config = dict(
    num_hidden_layers=8,
    hidden_size=192,
    num_attention_heads=3,
    num_key_value_heads=3,
    head_dim=64,
    intermediate_size=1536,
    vocab_size=8192,
    hidden_act='gelu',
    norm='layernorm',
    norm_place='pre',
    norm_eps=1e-06,
    positions='alibi',
    qk_norm=False,
    attn_scale=0.125,
    bias='none',
    tie_word_embeddings=True,
    parallel_block=False,
    extras=['capped logits'],
    init='normal',
    init_std_qkv=0.0361,
    init_std_o=0.00901,
    init_std_up=0.0361,
    init_std_down=0.00901,
    optimizer='muon',
    learning_rate=0.00805,
    lr_mult_o=1.5,
    lr_mult_down=0.7,
    beta1=0.93,
    lr_head=0.0103,
    max_grad_norm=2.0,
    warmup_steps=200,
    schedule='wsd',
    decay_fraction=0.554,
    decay_shape='linear',
    final_lr_fraction=0.1,
    batch_tokens=65536,
    max_seq_len=1024,
    doc_mask=True,
    train_tokens=508200000,
    max_steps=7755,
    dataset='wikipedia_en',
)
MLP neurons of a small language model. Each row is named by its layer, matrix (up: input weights; down: output weights) and neuron, and shows model dimensions 0-191. Each number is 128 + 32 x the weight over its row's rms, rounded and kept within 0 to 255. Numbers have three digits each.
After each neuron's rows, "fires on" lists the tokens most often at its 100 highest values on Wikipedia text that the model never trained on.

L2.up301:174131149059167086098122145162071158125123140097163103126148153170152120119149119131102144112115113170125152192156117101104106128114142127159090148098185084131150126134097138127196107174136162157151161156178138096142151197080121099120152073158084110168096177180086080086066151167144102114185138122082088116117148131178145118129124088147076107100088095094088155102134133134191124157108133096133115075126174062099119143141117131123129064222151144130226149080119129183094101121161096167096152111114106122135111119157079102124168136058149095101138135143150085182141087132159115136
L2.down301:148125126139074140157118101146119157132125076180133130122147085072086163210077106074124126145156135115098123109128131130122153159118107119146113156157086195110096182138142110195099157174116133146181094137136137123031148104117111126137162181138158160135135167108165066147089106127133104194096163073182124108120117115122152083069144174145120133186118110190138101135082076098040085147101133167142174164113160131137141133072151098150159125113189122151074070111104089074135165163119142105132147100120159115091136114142147131156115099139158163124083136129123152150068160143052074162
fires on: "s", "es", "---|---|---|---|"

L2.up324:144163133149100145119176173121140125158153068124138116075116113156105101082044107130111123066123137127135090152148168155116084130124091133145118117099171118149102107096152093071151195156102094155123089090172144150133160131148104073111124126132199177102110136150161131187096151131196147110116120109144156144132124115178073165124128165123142158155108106100089126169111155134096146101099084191072124074160170110151167123124213104156097172111128113127170144207108122151136041139144111085083085142167161157114127083136111105116122142139068104158180118143177186127146137115136083038
L2.down324:132111133094081171131097119112124084098057164109127139195182156154123156086096117109061158138105104161125139116123120170183152161126099106133116167073104099146113142102143122177165103083107128131149132133086096095119116114070164127113154200120136109115199094138140129124168121140122164179100251162186116153097093115046136106118112091149101132140123122160138137091166103111129140103088214121153103130127116135128119099100036096132167131175150109119124124099140173128131139124105115182182156093100142150104113163104170095124170108180149187158147115171158174123136139088127063179
fires on: " A", " World", "ir", " English"

L2.up1394:170081158122164068117149119171115113130106115076138105105126096116132115132130152114139135118136133150174167152154132176079169161111083064035090121111151099149098136122126116174068121149106105201141122147071122085164175105103150111096039108171147168109172121130140186146207120121161119127100104096132130119132101142134070104125150103112125155136125146181196141103107110109117125171121175118142134118107200096116152132145151134222075131159182153125108141167111070118176111134106136178132105086096059167137116118102098168101127090174140118156181173128066124125183090130122168100
L2.down1394:104126100124168106137087147151095125158181156150172124110122136144095118145114070126126148072083215115138093061115119144067130125161111176107125090167096139131149185168124150158101065072105089096169140139166075138064133130105155118155172150192103101120110124093181105134119104157120107156159137171183112145130160156149150086167148114082092114133168121165117159127118152096120130110111133094151134135138069125125107094082169059081176140155145109116175079058180143208169086147109148172132089144173123132147120113129095048150120179087189140119163117158137081153102144115157154102
fires on: " and", "'", "ed", " Li"

L2.up483:167148191112142143107094106118143129134113112074078039042143112151175206149128203059098123078159162152112136124107114148152087129119145121156147183116129138106111118126109115118108115196067141155127080159071195126180133084155136105143106148124133134117126088103199151070132186093101115066133142097109127161093112128140137171137104126123156151124133179116132175074147105150119189118137100126150107094098160171109107118096138129163125114118124179103122101216198145125149087141141078169132086117095141125129151088102181151120178132181134150156149056077122108131105153148125127134
L2.down483:109122190115158123096118129134105165185163129166156146122133106124115116137177144193135093101075128151121074208143180143118092103205168115126215102110038108079119126082110118103109168148133135116085137113101092097092131126101158118170105154106131144152168133176067120111117173148114222118077078104114109111140127163107073157099145076148162120131128099109101079155077180139108184136076096102119205140091164128171128079092159119154121117122103162107093091134138140166115170173094138142121127119093136143105104156113089190138123122127095128132168146090168151121148123156204134163
fires on: "e", "or", "de", "y", "ugh", "il"

L2.up1035:159108106111145059091166137158138059134155075147144103121141170168162092185133159146109153136131108176175079098118146106153138115125118104157128144131105156164100142179124163044134149145104165138116110125092113138114128184126110093100124155087061183093131060177087158140197162135120121141123078154140102149091121148097122058103069135137163100185102145090111121158138065109112096075079155179134095110145097150123118246134075105113124153130178183126180107161114095139166159165082132136094116065130172142117124128109144131126127082153119124188105139112100182154146088145114123133
L2.down1035:096147151072055117117098182113142120091138109142179097098182100087143103139085080091167108195148182140105135139068123162112224136128129105116085158152178132153134095114116153141122085101140110164134120159127156083116118045095172123099149136087129147115095142112179092142190118054064121117131167089145110135119157111129112161125130119103195174151135154159140177112179104173138128150129161086131199176102097158128119096059109071135167155127156092155068084123104189140123121133113119106075142117139139117175108138140168141063120183160113137089131116156122146131193140125158117148
fires on: " and", " at", "and", "CA", "age", "-"

L2.up239:185172048134166128167163138149103092124126120093103116084150179170145086184145158099085156143182199119140084044172135122122150152129164138109112126152104083125107156103096058088043124162155096176137089115103111132077094144105125121143092082100102110131118118114119150121125164114160134102095126193170188138077141123206189101101116073171150112108117094139097107127089094119112108122116217146165114165150127125151129178153124131143124163102151148155128169095119087149153116101136117139141119188125148076136176097133160086169152117122135153062148167060152116137102125124182120138
L2.down239:121112182164115109166079136114132184122117115090118115128078167090131137010121105120163157205133152084155132150122133154122148129121160079159101097120140223134147141159107150171100112168121106162144147140173147105146165108126151158128111129138150127136113168120189166070055131068088096130092124087125077145134151119110123110101155157116130147116103149070147149098192139148113149102149095174179110191147078082185118168131127160124145146161044139106138161167148102151158126125137102128110171068058135106118135117118095157136118103098088084135140101159158100082165176116133126041
fires on: "\n", "2", "1", "9", "3", "0"

L2.up78:151164113159087170133115147176110092117130092112081108099108066117144066133039077104174177063157129166145154103159127145152095122123115168195142136142169180111119127107182150071204091167057123076135161127145112108171127083098163177111120083129123118151114118125136162087117128119085100118135171120082155107134169103144085104098199115094129091109134079110084117138085133128197180107086166122139102109145165144116146187178137148129135037098160101081123113110174159088098112147157117160144152168181133098150159109114150104151096131139151118143129140109108140121150178119204126142
L2.down78:142101144131120134121121097115188150118163178108108118155094127180137142183169134138137100141116092114093111077107131129097097166121106102119137089129133137131147165143055107181121198128111145092121109143137139111102161141134081007102180124102115105081082136090112073146155159140110192131152151115126109133080181142136175099130079124161057130168160191181126120085156116110141116113082138111158169116155151142160076125081095131096189175119120124171106109068122168106132174096095182085162159129137133057124085187145183126100093109083171148121075124120160140128183084139139171147
fires on: " a", "ma", "ome"

L2.up1177:151143051071126120169096139151192065158191145144201132119126166119139116176076159111136118184147138109114126039211127139105150135145085111136184078150115128126101136137105161111149095160119149113130123101157120083169107084107124127151130122122131120073128099096131145078159152130150127101113081103122142131100069167130156072116069095080124135195133167128134116127118135134131114094108137121112118184169098073119171104105123147190097164078142123124093129127171120161152144109149139175128135184140094142157077138126198168073081136181136087158123125068136151166104081197074103163
L2.down1177:122173170183132186091118178106092092088094094138104147131121093103116172074152101169138117089099153145117117152085022120076137146113106135139052179096168109134103123123093115106154040073167150119121132119129134143065135125123140130139143099105133134140121115177160110152076133119103139165087162172112107201117142069120096088213168147136147104064134095155176155126165122131116134113161113124099171117176174143090174162155102115129184129094091144163184111145122166107195166159101135113069150096114113074123160094128103113178133157146124113136172133167150110114166108074137160129
fires on: " and", "'", " as", "able", "tic"

L2.up156:183165149172104110139079163094131114133081162058123072126103148157131162200110128170142146160120159105012107139100193136102114122148123109107180140153135100101117124103109150094120170104105117106151119153120078097145139083160117136155113100147099209163124154151165133083126133092125166127152058180158148109131149142163076104135158116120135171118067104097092120153113107123073154135174139124074148096127097114113178163116141077141112148093098118152112109170076140159100137162128169070144118133113123147075051147135128127146139079156118179169108160057146185115102145140148109219
L2.down156:131106129144124138131146126177130133169163173159142071097095121119108111088138143140183147117166143137122153180096159114157192131125085136180097118031154098152157092086071108070150128144073087064118142133153139086166097111121107115159106146139142158153204133124103110091082131146183086102105145146152134156144111161104082057076094102041102192124103136132173138182123122121161123107194157165140134096149088100126121081092103162134160199190103157124082126132134103162110091108144192139112141140116173085106055161179138084122151133126150104129127140138118079150126175139092155131
fires on: " in", " of", " Red", "st", " de"

L2.up919:119128123142137143126064146134173114085153150111132099125163134131120145094144124112133110137105135138118105151151177129136176178167117096039121127136131119141163109117117160134159120036132133170088098111107141144140159116172185161135055136077159156143105126127164146107099138179111178106175121098029143110110101155122132157108176113075125068131191161102055160093139147121097199162035113133022098134109141142150116136117108112125131098108188159123128123134084125138147142146138124097081141170141089148150193187089131111142124141094131158105183121071182127114079104176150142165
L2.down919:053120120117117122093153159154161140109137158154141133144142134079177152124142058134114080130095145150122161085117106129133124126092123189160148140140194120114086198198103147117101140079135120124120097098154186117134154207118129114174159188124096114087143185165134165078111142101097172071098054142138149160147076102187135110171099125182129093081111117096130088125070074169088089157104102128118086123093127145128153158080085073101148130140181135142162120103152163121198082101143129083140146134134137119134118167069117140099100100164150144127053113145205113134167129168132110152
fires on: "ca", "cc", "or", " by"

L2.up16:146166103119126171135168085132071086116121141122101120085113104129121105083040127122177148095184091096125065110122094190137143114158140104138098112162100109079083138146084140141137172106179130081103149124083095124147150136137127186154091137143094116127136106116083157141152128130124123147143111058118102145145100148098179132114133120172090128173068132172207154051124075193123143152093139161089113151126174091130128154153047121141131060092133151157113188109102110119144086140143126098140144147113133111177212193150209099113136146136116086164142183161151113143135164175173108116
L2.down16:118134133162127100074149151164107148103083143121216133194163189133157142097114118126132094122114134142128151076125135183098135142145110103094132101103106115078138080062172140098120135099157144129125104148059102158149090132106137172178113155112093215103127106173128083083162149163186130116136097132069129092135124149155103144147162095102057166155104061129098120144177043151134139121166121109123162178148058173113110112117173183170169119154149124090135092140170146161145132090142110159131076054138121171127117112174078166094140091093185136123090083131125171136125108130105157168
fires on: " to", "or", "R", "M", " by"

L2.up1306:166103149111123117147141052143126094117234123074161160199152157115131137128145170082135163134130096167158095154155056111111189149167174081093115125168180114156105042130064087123089100160096109098109106167181192122098163113118172126161154131137113119160067070126130151118128146127118119114089162123138111111135145137149124106166160100108149132132129190145164088120169131178149136116078089099121106175178151105121107104111120066087116154135135104108103187149138140108114105176141111142187107108121126092148131089168036111103073146128116123077181150147107161171153148138095152116
L2.down1306:113126149127151128137141133102118128111153141242118110208086122138140179135049150164187159126121115117080165085144119112144087118114139146141128116157126029111164152125187110064132098100157165138120136127168046083102120159153091155129152135147156157090080147124103096100170146149112163111155068104136164119105128115148123180078087103167133131125139073086040127136075110120070106172135145143171136103101142155081106137141136161133175143073128156150138097099127180160179115093136140131109159118093160086139123169079150131133096131117148151155072081136185109138146115129211122098
fires on: "'", "-", "\n", "ed"

L2.up251:153146114126122131130101126136161141168166098095144113136144144086086127216111161129120112102120206157080104151074149084130077147062131154161183104112148145147154096127139127119119142185147102132091160132081129125093116092127154183148145132121195121115124173111080103098112139097080163144123077129114138129030132117144166127143085102097129082173159151140060136133125162098136111212075117106168108114122115135127092099169112127183152107081089186156133141108148145076110141144072111172141049129149113156090102131115201099158101187147104141116160149175163174089114081169136080169
L2.down251:122191143112101053132116145124135148136178083173139136095147111134119121127113164160164092092189129135126106115109129150082167111102120177134104109067105098106128129147134148142150122153144135108111112101148126138147165141031148135058115136130163117136088097125133105174122044146171152116166180154085091134096188110157138138131125112127175095107096123073094152083152102192156102126093088097127145165173165159109120163073144111075125128075152078205173139112045125137104197114108115120125137117160198096118126182150081201109131127153157165094166136087184089125175125089116135108
fires on: " of", "0", " with", " identify", "\n", "2"

L2.up788:127130125140065140164156154121126163136152147163146164126073151152105129112162166137132224076122184133118180142156117132103107158105157109146111094139169117120112125169111125143154148119113106173127104135031165162084136124092174100163113130099168142122085118070131061166148133155103107128146088097110112104060082101162142099099110128066130087126123124146100159101143129094115108127136133113132150168160097104086176128117180210111087140197141094198152115156103094158169094160084177091143127109152103164116156061110098203114093105139226164082157157141141138113130137074114102146
L2.down788:143107163144154116132157120133099184107137135149101149162114152103161135178111077113108169135131079082139075137100192146096122126130150071111101123134126154141138178099105146093111170147071170083110152178139080057090153117141110169206147178144157095166128184141140174108108144129112115156127141102168144090171164127088083131136160117182116193143149151119136089095112137118130109133081149104120126136127128062145100135147143054133138093090145069171154099096135150058141135124112179080155046118122160147123071170154154107111065187154055090161179152116092169138095136173148141079
fires on: "or", "ur", "ul", "ri", "re", "wer"

L2.up582:158111143106119097115156159165099138136111097113221156137104096138167139107151132102190190137144098068171099126202167164095137191140111104086159130136150127124120143113147180100131154155095093135117118123115091132105121178149070097073093119125163137159100117084115101109176104167108122110105172139111104131113122211148164163119201059081124116109091141117193228173060106111160115127159121106112116131116140116085073163088141117070096156179097155163154085120100132156131101139183107130119161118108112183136125158109092078135099089180127105111140155075082103155119157142118169116
L2.down582:133136138096163156106157082078169099122162094103054087122099159165064065135132106094103086116123193169149098110088099093149174173163121089140137086123111144065113112113115153144133085173148103132091113116129160116225159153173124172109135144059121166084154088162083157135130158129101142094148121098146149091121149121110108114109115121148089165119102175172098160142161202074137165164099160102144131114130134209079145155123113178183169137109109141109182107135148126112148121162101171141143178122103188091096181126139136127131115041089125092163159126166092118103116082120080121127
fires on: " |", " was", ".", " had", "|", " did"

L2.up561:150133139161094124132171102125150139089160127135147143152133137124132121105118092079071153177077141140113066114041140136120144133185093085123130170156170110126120139075111195147140155164099152128129124151082139154153107074189103114146142102083131153126060136186123093145138171137070164103121133093083084154047079141108119112158154197081097134169118168131110107078142157111117113145107171154111183219109077206171187092099090102099114161139125128092112081144150182110164192160154116139076123132116183101114124128152141167158088134158080124142113113159142103133130153137088131093
L2.down561:100123140163114190117123116146199098173146158080110158140124132075156136187145101107161031118170063141148147139188114129138108156092125155141130101163121083120104117208102149138142115114149093108118126106154131142135111109124118116137143119186127148139138151102132142159141110116186128124155104223167136092178083116137163138133131118132065180026124085099163188099095069162158101134115091113117079057199166072113094122064161143112159142164195116117119121103107084095083129097131074119178122119124125137126111108191121085105116162125167130126124182102099107142152141135127140153
fires on: ".", "un", " in", " |"

L2.up48:135052188142179108127095097139165091112065142090166121136126193137173145149096152112083130096109189119119115118108124176125086099137090122114162117125110117120189123178118113172055181146143127188114108131119159099176158148129130097095127097113129102080171132130137171173086120106176179125112141118162080084081159134131110096138158166179133148090129174139113080141193144114158183130111118137137164112107111135150212070040174145169176120149104123083149108187173058106150089115124120119095113114119085135117169140116138076143158103134121116154168182114078137096116099172105097116
L2.down48:144145142139162118125159186140137113152111135160208134139122122172181123104087112116035170141128098141109134142086186101087142101144201146119139170102122187112136172099124151104172130187180131138151122084072178083151137106119102094128089076143138152115118121233099154132145152148097119166082149115155149161144130119136142143096097156123194120176096171157084148129097136131109073123169055128094150183095110060076109122140076131141132135131177150123091140150091110117110159144070114160088162134166132139133118057083119119098079158157087097133102129141063165142134072092106143130
fires on: " |", "y", "a", "H", "z"

L2.up1020:160133131132075168125091076119151164139151112171057112117112142055146120116122115130151116088163110122126123118052105092101152085115112110156163077103173146143119116107101127173073132186144114153119087082065186110135074108152081104142159119136196168146096140148149147122110058097108137166177117113090150127119178145103086152185191107071124110076142131156203164118208157124091105146153179129151121112145131175155162111181086163095150169139156171188125105134102173151114139113149067183081131111109108090172157089147107173109102149121100095098140101160150149137150098152145125152
L2.down1020:170137173163160107128126126148143134083079145088155126186143130175174118087163114134136151122145104102115100118122149044114092133096126085193149104113095195139155105173124094169155162125146174180151188170188145111123104118085140161085081145109120138092129111119181167122082152069100065182114136127112111087142138069101151142091152157145106187142081155134089148122191158180127154054084163130134147167113129064129147173117102124132136120113064137105137124148151177127085093091193117132141108077072162111097161163099166094139130112081080124125180122191101142090110127137115111132
fires on: ".", " this"

L2.up1289:171153122171133147112161218126159123153107115197125134091074121102143128176088179147083167193095157159159121141149182178128145116114133156064125163134096089175141131102099186061186092080114097112073128083181102192110073140152159073164188073141143122096111126056131157100126156148089164115150138118108121075132154183151108131125109134090138162090123150125073152158161148159150085128174117150136084107167079150103122121190127154082143106108120133157133070130151099155159134106110101163141132083070104136129153065128115119111117152140087109092156087135156156115101152139085112144
L2.down1289:149085134129114172133120121165130087114106164058122110158130125168066104133169120107105114138127186112172074213097116114130108179146155123195116143091171113148071059142125124168070119110113114172128154156099195080148124094073126130139096194078109093160163127121116119121089096107150126149140109139101100143141056100157146166098171101149115162125126115114171144082146096124154153155092166217062143115123141146124149162100191092117109181104122132140142132166097142122112167027106112154153171134119175110124134141101118156144135105122111149162117131103139114102204150081156056175
fires on: " and", "'", "tic", "m", "rib"

L2.up1158:160136100124173136101080081149166117167164084147167150138127124092138189171114127146117152177096141095153150127102105040143112096129151194099142040183151186103096098079069147114059167104119089126143098111125132094100147110080158137115137128076162039095123161079122112145130124120151129145154148101120131147112153176117145083129115162147152069122158126099185129092070122121123172089102161167123124134102127109083140125120123052053170179137140093200152099074166124157151085170165148166158131188087130146075139125128111129148125144160194125152147131132139130141113166137120134162
L2.down1158:100118105152117105149140161112117128125094132115098199094095143084086181091075155081103150112153144191068158104193077122136138191114150082126026154101130079127112116113070109142135149080125139119124151103147147146137091136151120129135122177153110174110114061153153129140185144171122121149166161157162096185196142179121161134119142045148123150094153157115124144155189102122143082135135137080119101155144151149118109154115101160180127099123165076108069143181082073116151156135110111116210095152175190084117119126166106074140166121079161127128107082123157115145095126123137099095
fires on: "-", "\n", " –", "i", " ("

L2.up585:080164124167148120137074161111146154162214078117114131131125155126180067095109133181164169107137167119143131116134056110127118145162163154131119063178122168115085121094105105079135092154162186132135161168081128136176132056174136196148073081127117117152113160109096175149157184094135119113149128159109130115160124099170144106157127106155092066185150130097083148095145080138126118118070083137126119126106163137140175158182129126116124134104056110173133133123128133170140036133077087136068160152112135144143135161096157111104138065159126202103115068103156171142116131129135123112
L2.down585:119108211101126090167191101114065119180097161110164147072107115186100127084138126088115147191134168108124120146135199141093173158098124148135095181138157121123130107107121097112139143121127110081104098146092196136114161135110162060078123118135128135103158132120121108094119141155111198086126130099173113083127125120061132107162127142133125189090137108143130139115115193089122127123140158183179174138180110182105097071125106124105073131092208145105099113155096168087128172165104205135095172113108162132150175132186127153156122147132156116077118156147148085066096073113084115131
fires on: " as", "ing", "9", " of", "ly"

L2.up1041:124125119141095153129193099132107149108115102171116116078073084161106091151129132107118101122116132133140165174150107138131106045145092146116111100150122130150161108112137132156162151156116111164117108139090103190109172141144139131125128142195169152141138202177086111115186070156111113117146143121059111121154096100103193133100140124148015105093122183161154139096147165092130155122091149100109117154188140119153051094136126149142093134139102118204135049092086114212138134189108148082148143134098173057099136096143150133160108111118095136208083159111156135142098087112146160119
L2.down1041:121139118118101099096110159089109097096135102136160067143121132162116137141166138142151117150138118199154125172134215047103147117108145109146143134080162110130124173069117156105163050105132136112104113119130131145083159122074128138131047135137103084102084170142117150195078154091129119154081185148120138163176129131078163079108172150120079160079141130072147111141155133106048117113159098112133163135065166186115113142133121078128130163171103138145163165151072161127151129119123132176136068156105175139110131103088105135102127135155156151178148195084115103158139113107159187213
fires on: " |", " ", "Ro", "Re", "re", "0"

L2.up1233:202143075117165133175094138073087146146130139090107127128092114190110078101111125188075154163130054152127119168093145186139156149112121128139140152118130180169150115103132070176170097154135150123132108124133152135130112144125131122113121131139134121154150108082160094155098136163104145143123147116072141080105144159085112144133166110118144104210125096188130148117045132154113122104063099162125153115177136109189146135132187151087150123010115129063145101076157110125063132152102136124103112195190140107126106164126115143116113098072154158144122138047172162100108090143159159153
L2.down1233:075117085165075132113118121100096128119101141146149150137146155146144182139115208135198134071135143066140138083163144166127114155096098169089147141107082094139106183066083153174084127151084114110119086153190123092065099132187100103184152126116168112098082103079157166108144127113169174201100055165183109175144115130144164140132109071127153047063102134102135130141149107124142127090140167136111095082200104126137108167138106127164137119088145081157161163160142106104113131147115101155114115119095109156102078115142183138132127104197130151138165121125160157148158144131164134079
fires on: "ic", " a", " C", " T", "la", "ma"

L2.up52:035168151127134143137127168063165146128107080082071118171173139119188100157104096111207117085148116136138126147108123098123115093104204132149139163170146136131126119089097145148113147187110082112113144126099154162117106095169157145133100082130112127168185088122144205079083145120191159091136123113077171172114136156077150098163168156133111151080124133182108154152120150091112129134075086112117108127129115126050169166096110146107201081105154160101081129098136110117155191148090095134188130148085082137113125147092080127123083119107133166086147136144181136094125154134099160172
L2.down52:128125128117116126099175141138117163109095142076112088104167129136161158088160172161146056204100164128126107132131158061076148124148109224135184123095159128128120094108118089138146111095115141127114148162115151103082127158149141122185142091091127149122095122130160144097158137060055108058102131125123144185096127157143132153133137107157137160171119104079139103099135111198112149047185164126147130128057125119172130105129157112158116107129105096116151105180135155135133124113155178144102122157148101171114151097154160134130053181109073099064145131154104198099146117146036105061
fires on: "e", "er", "s", "ress", "ti", "al"

L2.up911:179144097144134139162171150220138068125127128176190139098169153110100127116078125077074056039152175109154123159159147115107074121118162067140102153103132148149182060106146110116117096127128056098161133126141094127163151096110153118183152067140128166140172142131161125157100180108153120126148100123112125122077110175134162127113154134169114171074106100165075123133128112204130148116139126132143102184111149154163165105159140165124047165156076126080121083109166132135092069117144133138121164127100132070091114113177115142125127098142186091144153121081176143150131145120091095152
L2.down911:122092108133103114144172147112134122126147150126088128104135195084101094167159084122143132150099094189154140036132110163087135162117151142129215114131164172117110136193138151158127107109144160116110084135135185124158141130097116155128163155135096141145079128076102099134109113118139149127112111079141101093179166133057078153208126183127084086199114129130189141122082126127124136157111121048098130160117133150110157094102128130132134093116131093195107178131171118111096134089099201103136106158144103182185088112119087094207173143122134128119073175166128086195124098102134131085
fires on: "2", "3", "4", "7", "9", "1"

L2.up1339:089052195144073116056128139111136137140158112145049079147147140137190105116139083113060165145154117195087086133104092120131063145137148124113086172129106155126101141152120081131139175138110195151135130117105088136164152131080124124046090104138137157146052065114189145163163147204090142113165119092146051136118109103116168128156135168137152148159145099182075116107128102153136131158093124109121162164142118171150133165118165118123086120105148119057165091111139115126122139164136134133130114152175128121134128061121175096124143143132158167084120129084167077120199135133165151113
L2.down1339:078152188154130101104175136195119146068113121132166149055078114181120141053098108162096149091135123104150117072118173075118140122130147125154098086167091119123074106100090155085164163121133104076075078127130138153171123159139147141146182105148107065178136128149120118173024113114138141134166081157092129113139132150130097137183107129181150151078129176146113167159106168103136093102175158101172143098110153120136114094147069147173162210099131120165092162114154129161154162164073101103131154122127153143126144150101190093142117110092087141140123153146129089189120126157114107075
fires on: " that", " one", " first", "|---|---|---|", "|"

L2.up1440:118097140152152098065070199127120150113149139139145156133143156138160157119113137056126126091107146155084062130175071091152198121194133086204105167111150090101162157161082110141140122157097200146148100125115134147145140145084124110140135109128068136181079134116094155194163112084173126111082152158127086132168175189195156074157099117097131096104106099096127100120134104138110074125131146136096127140153130127061092118121164117090179093136150055113113169139091172142130099151117097076164124115116121091112171148089126086144141164091184170131172145087179119165130157171141144125
L2.down1440:137117112185132168116135126165156130093110107172092132098144119146138156142148137136123173096166172165114197137105183195120080113136118102116097177094122166121098163137172135100124111121173183120139131151097112107111168144166203118103115112155110110128120055097145096113100129134088192116156102137154124102151102064066063135130070131170090098132191190106220133147119141075134108165094105066118126062134193169192157142114138148178111083156123115128074091124136112177071152162151109176157104115131100131118118134147115135102128091090115127106082059160084130122077112100165125128
fires on: "'", " |", "|"

L2.up971:135154122101169121127101087133181129166104128196141084118125118117121089155135121167126198142098132072166090119105077115141122126118187142136088102100171061074130081159095150127091121181139132164151094107137153197128107077133096178198132109134144086169130179122100075098126164139087098145181158107116082088136141094103098095148153129169122100101198121179117097128098136117153127125125074142071166106116173208127149141096100132142145118170087154085128137134087212129124097190143147092125148079166113174119153134131081143165106109143156139101145166150124135072110089176137051154
L2.down971:130124153184168116147093178088138162125167108142209124137143163105103118076093191141107069152137148147159145169106156147108135109122139167095102162135087171159134164117131121123109166069084118070093174119130108139168186162124137068108134123141066113160128068086129149099081110107127133108108095078125179138095164093189095105131157156129130118130114132107137160053137186102143146131074112143154099117115082035105103163169128095116146165079152085153209113095138120109186101155141146136155123115114163123182079128109117117109165063162091092134142145148088138068101170143156180158
fires on: ":", " of", "out", "ing"

L2.up885:133123145062171106174103079162150190157139138160144144102095063089094127089071158160187181106191116146098131136129114104084184090144076116115100075142133153093202216063126117105107137123131137115146147144128096081110116055064133090133198088129123134152144092094136153112103123118109074116134133178142132076064165146119091116104180056130169102093110191133147106213124162189116101104136128095153105152118074116138112134161122188112164137128093191179138142151141150151134137121114136158104153140125128131141141111125115096078104117188149101133152116118138134159133141092118115098
L2.down885:082148097131088169090121122184147122159111094191143059159204142146154169145115161131129105163127099088163138121131130127132123133151093184180123163091102072123119040170161117150159108129104146131152159134088088126138157099158131184175120120104134173104166080118147094094155074180150128180118122178134155115109125040159119114122131144098113070146065138157089117123158166168166168133080111077139144133119165088137117088087052055123103143089150143163103062093151075089101128104149126134122166127155190132162091133054119178131148108133139146177117144157116127131181120144134128123
fires on: " made", " make", " making", "ale", " means", " this"

L2.up347:143107136104123100119122079166126172176137110154078113095050091126171152113146166148146145088142122088115127077111184140114136157124162174104140141124150120058132122147075091180078201176227169077093148145120136147117120115148096105165123123132072145097128166145058102156133123106097113144191091125154130096093191148107076176078173121111132105164089142206173107134167115125064088139143101149087140120149149126115157144110138173096110127126130151148125147128043138101119142079077171137097130114095098160088157186081171120134113168116086163156150134092152113124123102154165155165
L2.down347:102195171175110032138101151122104133131100117103128069150090113099138112158119136064148101183105158142135154133125159182152123124112138143201134144096083077118149179154084161107103144133101158069103095153139057083124073158111155087129071092105171139088089153106124091143168127085151175084130148119140123158096109095205157140172124122127114109198114082134110126052193117123098140107177160157092151164145142110163162142074138105144148124123155130156132121154112109165151082109135144150102109176076155171176072208097131116184157130151114115093121089153130090157132101141135134136
fires on: "er", ".", " made", "ed", " m"

L2.up886:147153123165165175154139130100106062109079128108075107122094111115143200054180141101115117093182155116113167117152121116165106124140167137113094131164135174179137117163083139121138125148169137217165103155161126095121103140125117101141123099122074164129145148125087164111115100101129146176139152152105153149050123136149097125094104136046109079153137106216145156132182133083113124143087096154179091107170100102171184108063079138100161071115170109150047153118122124140098133142179111098119161146114134083071138101110100109153120125080171104173115179139131116176132192135103126164
L2.down886:197134120079146134200073115075082183124126171160132171136051192172087133153111163122079186140115119116176130104073113116065178071165089158157117165106135131141125063150097149115079157121095151184103164138137120095171125122149140115076183156112162112105163124144157136114093130160092119125085137119105137149083140143192118145124162136095114186158126113148124121154146107131153129094072106073133091159170146159068140128185109154136109137110117143075180133154142118147165075099115111131103075138139110122100143165082045147085094132111118186184154153156098138124165125115123127074
fires on: "er", "i", "ed", "e", "u", "ive"

L2.up1234:129139113184069109159158125167086113136122107147147096109079142050134097146144182156149132137078157152156127138126167114082130193136105109162144108149140144158124114117097136157108104117113160128166108102196165087139111117123147100125112126158054164108153116108073148076108156128141149083145113166112071117160137125144181160151184115136172126100108143112112122126110120061158114123121108097176111103250170092160070169137131090066072211161172107161138113126108099124144159140089155131127186132157150153123052075078121112132115125138136111108134107077158093159169120126146040166
L2.down1234:090134089108151148058109150119163106118091149083123119178196189105147109106151083169139153139113077122125151163123116129177169071150164086092208097101139159106116129161179100138127152102124122195093103140059144171159207165109153133124127057124091139112131130124109179115121117155133113147123137052084121160135163142092093174126076198098126074128134089144127057108157184144141122113149190131099112082093104175121202148151138181201123128158112123129148133166115103113133113163167093144090114130121109116138131183150128114129100102115154085151089128132153112102132060143164149080
fires on: "c", "b", "g", "sk", "ku", "cen"